{
  "n_layer": 16,
  "d_model": 384,
  "n_head": 6,
  "n_kv_head": 6,
  "head_dim": 64,
  "d_mlp": 1536,
  "vocab_size": 32000,
  "activation": "gelu",
  "norm": "layernorm",
  "norm_place": "pre",
  "norm_eps": 1e-05,
  "positions": "alibi",
  "qk_norm": false,
  "attn_scale": 0.125,
  "bias": "all",
  "tie_embeddings": true,
  "parallel_block": false,
  "init": "normal",
  "init_std_qkv": 0.015,
  "init_std_o": 0.00265,
  "init_std_up": 0.015,
  "init_std_down": 0.00265,
  "optimizer": "adamw",
  "lr": 0.00138,
  "beta1": 0.9,
  "beta2": 0.95,
  "weight_decay": 0.11,
  "lr_head": 0.0053,
  "grad_clip": 1.0,
  "warmup_steps": 531,
  "schedule": "wsd",
  "decay_fraction": 0.618,
  "decay_shape": "linear",
  "final_lr_fraction": 0.05,
  "batch_tokens": 65536,
  "seq_len": 1024,
  "doc_mask": true,
  "train_tokens": 324800000,
  "steps": 4957,
  "dataset": "wikipedia_en"
}
MLP neurons of a small language model. Each row is named by its layer, matrix (up: input weights) and neuron, and shows model dimensions 16-271. Each number is 500 + 25 x the weight over its row's rms, rounded and kept within 0 to 999. Numbers have three digits each.
After each neuron's rows, "fires in" lists the words (lower case) most often at its 100 highest values on Wikipedia text that the model never trained on. A number after a token or word is its count.

L2.up970:560491517540466497523479526485524478520496482502537505519504495518548507475492497490508500480501508473494488531469534511501469525540529505505496541515516460477522518509512492475499475481492471507500488491480452537529517491510495509492488521529442540500489553506524525529502462510467453550536545540482514484494530464471492470470497552494477506494549496511499531497504487517500501494498464491514497492489484467519549512514536476506527501487518439505502507487537506499484526461464506515480511542500543533489469492520485491482523447479487521521511446475511492473548500505519494455522487523508495461489505512512498528511468474451535509539490460466565504516510501488466489532482487568475480503531509575501478492454505529508486527520484532497519485501520495480489515536501544
fires in: "year" 17, "history" 13, "part" 11, "later" 6, "originally" 5

L10.up662:508476517501487474521473483470489518465509503499478493519520471470509478501482552477502472472511471522504479530490523467496490446532535490459521500453510499505499464511476518479525477484474507492525509464490498503500497537501487500565515512568527477495519510452461502472484487525516486487499493500479480497510513466491495504480512502452511498535485506524510490516533487498511520459484478515467475487497489476457511471500508532527503513554505481553488526541477514475510486484465508521510419526509519481496486502538523493503477494506576506528501499461487510479510496474442500458484498449491468480498517494507496520460534470495500499497493499479537491514486472545508497489459512498492519546464555547521511473469523484500513496498480547440523523471519496514563533501509494
fires in: "was" 30, "were" 8, "the" 7, "is" 5, "remanded" 4, "be" 4

L2.up1008:488520520494487528559461530446503442510493470427483486503503511480540459508505529529504455463486542527507520511494492515505512526467479454506511538479523501510522504507546501462508483555480521516504491510495501455522494479502512523509495523497503492500511531517502534470484426488533533480519525499466494503480481486519490479521485542501474502458489498525532507504506519485485533507453477536491523537514487402523510466553522505492501519512526524461509480514504533488486539525498466495495487482492470512521470489502485492528446491545502509474500492477430515482510496509481488480508478522503505543472561526539508545546470457514501506502493456515545465499469494515497465510485459519491521480490474518503458498482492498460495545507494499490512481487487527476535523473535517
fires in: "after" 23, "began" 21, "started" 11, "had" 10, "announced" 8

L2.up218:536525495528507508514512504468489505513502478470559461492494494501487462509528501455510520472504482485535487552480538487509472521548504489461498527462528472487504481521548484502481510533479500518494466475483459536558496482519523491524500518545496535480467476501548494510509479536482477491542482508530489495531481484502502509506517562528504513507475533501501480461514505530513460472486469515502503500451478489472501511540508472504523517482477485499494490473493447490499506475448467505500488524515526537491530482513492432507504504507486550519489434484472476464552459515507536484533520486522482457500503517535511511512484442493507506496532499469530482510519531519508504498452455486503493481494482491486493509502559540478493474499515476489573516513475542484496472524483519
fires in: "been" 49, "be" 17, "being" 13, "then" 6, "were" 4

L13.up999:506505497496452527496501495522483511476547487476481511473483519518493488498500544529510479536466508523538415489511487557504524522522489523512455488541460460445506545493491518479497429485490497493530458447473481508506535512526483526485480495521473507499510501476503466476513494511510502538551509525508502505502524475482509511511492531468512506519523514482533505516496471510490508479537466472517493519502494487501511474457535471486461502500457466501523491472447519501517493513516542502512529479473505518480492476491490502486495482485509536495539494483527447497513455503513488515519497514508509513542506571475533471514518465499535495453507490502521474506489518529471486454431470560509495473464497485504513520489526481519521525549501518506518489459478466465475491512526501
fires in: "is" 28, "according" 8, "kotoden" 6, "prior" 4, "mode" 4

L2.up1207:538500535486505525525544536470490528504556516488516471473496527513486510492549515492482492490492524522504490497497481478508470496460473497499518499491476531496532500534577471544504511550454524506505488483457482513532498531508508507502514492498514504512488490499511476523498492499528509421543494538499492530500516488524487481474521505496405510505493494463520465490496493490482545474441457543501545544460463472546457522511538489507511504493509476534491463484479529497527551495470500496516500510514517535520532502518512519497524457506493488493487480472504505483595479504467509457503505499505482519487533538492521518477524465502490517519542485485526508478464482500488513472487469520491523502484490489501489490530537471442504485506471452492515512519500558490512509517466510
fires in: "goals" 12, "shot" 11, "married" 10, "scored" 9, "played" 8, "scores" 6

L2.up448:519491516520489479517509513534560515490496541482497484518519538452477487532507455478530486507445474503484485502507532479494500533571526521494508503485497497471458511494549470549493485522490521523524442531529479461513489480539540529454508519502480508473500479489566500530496490518480466508547466525539475492472535489472490475505507489483461527501493547501500530463522511502484471471503513459508514485462472497476477531476518494552516500489474483539513515513489507471504503486509495509501508488505518495543507485531504445523500490481524476493494532496508528491483459487464537490462506507527507485558510545482492458496515498486495541516546503488523512504491527531464506493459473506505474528476536481538541520524521504490490483524494503526507521488510469526509494504534490
fires in: "used" 19, "like" 12, "uses" 9, "using" 9, "allows" 6, "use" 6

L9.up310:521506519509554522498489517511517495463470515490500450511524492509481526513555539539484488483468503518504463508497473480515499466519481512498419540495511468529470456486518468447465479528495505496520488497533517514519520480472505514482500522528461483487468494496529455537507508458537465447520507455518485537495470485488525501449487535500519511479549523487526515518533528502469497515522490582470495538509502494477514537559517506524489495504539507508541502510500504489572498459445504485532473534508500487482524495503475451472461477501507496498517465533476506477527535497500539470501502523563480449485481527509472535492539446488542516516491526515518524456493473487471513513474507513494489539505525515488479521508582528494433520514499535463491525479508496498475518489531516
fires in: "district" 19, "group" 17, "division" 7, "festival" 5, "series" 5, "eczacıbaşı" 4

L2.up1303:514481524496541525514510516500523500523537471510551466502460493513496475482510522498502528484515495502527460538511505512515553508520489474506455475465460492448537467470497488431523485541508503446429439500510518476453479502490523497505515519483485512468468463501559500506483529523502526497513461490487514526514475490511499542501540531492533522447551495504520516516551471487529485480455471501494485531503505473474515545507503508510501514506483525462500491496476465468473475499540497541475477491502492498503496497501535473520521518522487526438534515507516490534504477486494474511500484498478502493496495535467489474517490492507538509532486487496507473514506475551512503513490461506537492473510528473503518494506505508479506487527465510511524484495506559471495471500494516
fires in: "m" 44, "yards" 14, "they" 10, "miles" 6, "ft" 4

L2.up248:481499504494477468489550543503489453529461513486487492483506504499497489498470474524473502512465497500525536504490536538521488546484527503481523532526511510514506568537508513504508482483490495451536509491461491511530502511499528495468544519472457477509568537507564507487449496554504494510540504505468515475500485477490472485513484544476507488490501473509507498473490506477489480512521510505516483518513506509536508513513522492480502516504524520520498519453514501488520501532492478485478473490496511505520453494454462521490473493480503518531493524522526466473503495490454478455505530505496462494499527494521519519502460450487498539521537442488530474520479524496474487481497511510468493536488533543493552485462492478483466509473497534483507473494513562524495497435566499
fires in: "over" 20, "through" 20, "re" 12, "begin" 4, "close" 4, "back" 4

L2.up217:527478555538497501514501505490496505531492515464522463485492529506512495443531500482558514469490450504514459515515498508545517496502470498448472517476504484531479497502554504505497491551505518531482510510488487446511508482499500506510466514482439500445468475540544496479502471500503499521529501512469449538508495488520530515498492531514522547469489571508500478482511478509501454513478469504531511512522488497512515484542506548536475506539501488504535474517500492453465506508498479489462505447502517516532510492485449463511492459533503499498479489509440482488530496468493524485522534515545457483507479504497508472529474478507527495488487489534505501475515517506489516509534509502481538502520506479514498545484504521487494506505517510485506482484449503454495453513524504
fires in: "often" 17, "also" 13, "currently" 12, "now" 8, "still" 6, "usually" 5

L2.up244:492482486501519518524520538522490490494491475490488521508457531476531466527477507479524491474464540504520515510523441499505498529516486511546477455501514481496491504515477531510492503513473513512481502542504494526461454506461498546549556536510526481512483521532487483516492484509482535489489500503501522478500482454456499530453512499489497488503512512567516444532521494481475524504467527501520503501512505473504541524495488510516487508508493528502538461480501484510457521498496480533479471478511467489487502513483491514455518508527487504479566531427470509485488466548509485500495532477525483509506467514502459528476454490487509495523506515538534472516491489515494456513505442566493533488492565494516453512536496535522513507499494485511534466448529505470504499463524489
fires in: "had" 62, "caesar" 6, "made" 5

L2.up1526:512507479485518476502494468491532475473514488499540445538459511476520483494480526492480449481505513503492477486511538513495546469477479478488501549521452508500462452491563499461474466523534507508483505513495512462517498471520476540486496485488525504501536474526496538528487484527550490500520475488460447533521507542513537505490488497490509510509509510516516496486493479478480543512506449499498509526532447468521547487557489519513503550487492486459490493500524515498493541548459471479517479525511545513505555486538501491517543497532535481496470457519484530510529477490504482485504473484507467561486516547509503500506506501493504476533481489521510510499500524474497490467506471471464470513521475496486480520494565477508469523538474452485494493487455476444556541517538544
fires in: "that" 45, "year" 12, "announced" 11, "season" 7

L2.up803:544508485473487493509512545518501521493500434492525441516525528488527502489466493506513486462475478492507523486518529480510482519509489499523503538505495477516547486515576509446512474506509518510507492524501494466511462500535522526484485539485479492498484524500560502522503492499496523508540498469478491486490488522481495487483458557479511520466472497510484509468510482525503519481489481511496528492485493482510495503543519482474540509488490485504466492475503535496506527499437448495479499512501537481504529454514506470502513473494493524539515491523485501465524521491485492475507477480542490530478540510471496510531465426476512515535550509495539514505543503516485505458511447496498502489474501490525504496517526522455467534490523504482519485488462510492528484533527538
fires in: "since" 19, "years" 12, "as" 11, "once" 10, "together" 10, "then" 7

L2.up1151:496477511500514517544498500488488553491519534514464502504496517481500525476585543469508491515506496513495494525473412439444493463474489447537502469500474502488511487545492498514478509489507484485520475494493518480476475491535505483508520537489509447483462477475502465511478492490456505457510526427489456473471516526490482497479490492468552492478491493522508514520534512537489536510474527493518476488488512485484529486516498509518537557483484525501480527497507510498520536498474539476519512513488473497535508505461493463491508497450541524487505488523511484533492528524510555484498538518492519558491496482507561482511520511521523476474478516555488540463483540504526480497515516492544521530496512461529518503495472496499477488485466512534527504468536516527523506524487456
fires in: "her" 41, "my" 20, "his" 12, "the" 4, "she" 4

L2.up734:498534483505492468469496514472484504522547449502595414492475487515484481407492508498502533481498513471475478534515504508517474490541491523524458527494476481444518504493550521482490475528491495527476469484448480542518466511486537479518492535544516538459492498497525471527506538489488508484542473499479551504536506504515504540463502543525509515469501534490501525491504490522529459484457493507509517546539447509484494531513495463479491488476548487489500501500497489492502503513489504477521480504492530492474544490507493450488482502514506507487535422524528514504551469532458466492535490493501491496482499516506486505490542443509505509506499476477543537517519522504496506508477458510512497487507507508497535485498535542458465487502518481497523490499481529502527456520492525
fires in: "career" 29, "women" 10, "years" 6, "team" 6, "staff" 4

L2.up568:512520470508513508510525502470528517515509453513554486469477518458527484455504528508534488517500505487485542499477507468504505505525463451522491485477505478517492469531502495520505522542519536467506504540503501488461492475495549494520517497493523519480511497494559481520487519569527518491502442476500550517492481518528529501484518509500439555476500493505502503520513482508511454455493496525496511487487499456502491530462469502540519505522496523530519526491499512485498535495439495487536453574482492528519490503457484526499486479487515558513526507487488492538496506493496487482472510501475496487502490523522519511526527486510573471515524480510486513492515499506503508514498493500473548479456508513524543483483493533488504498482496514519483523432470498486536463517487538
fires in: "the" 34, "to" 15, "that" 6, "b" 4, "cb" 4

L2.up1340:504497529516495474515523482488456495490529498483505505548526500507494534416517476509516506490478514541502482527505492493475462453517530522462487490494469516513511546530547509471480474509465460484493508509452477519480492522538476516503489524542513485481513476434471487449512519472500501521567511550498486492493504521522504493468484520496506506471515494509493447481473521491468534565475504537482497537507468497504470504482548454517479498462515491500482532507504541474515492510471498461493524477536538500479531449549481473481467511512542517488525470489512471503528510525455535471529481474494463500501521515460488522475471487513485558488537524507539504491496481480502453504513489477502477572532560474485509508504523476522485455542436526470503520485501521486507533503529496
fires in: "preceded" 13, "led" 12, "under" 10, "formed" 10, "taken" 6, "followed" 6

L2.up858:515500503530542502506483508539528525510520467537539487478425463500456506497509473513494475515478475492516522553453519494533489518497537485518450502526464490492487504488493449472483488488502505459536478531494495516517445499519479524515515497520487493521500504462520518501486494505565490504539449510523520508532493514502533474506499506497474533491544471518524512513525512495527483511487489494497523522471491469498506561503493473501530495485510457522485498490514511513542488499495502507518465497494505539487496484445459505446498502498526505472532513516536496550513470540478508500471468492528463466542483506516478433513498448507469509523520507502500511495536479528494499487483522511472486500455540515517538508500505519507503514484494511478512518486467542496505486458476527
fires in: "award" 33, "awards" 15, "awarded" 7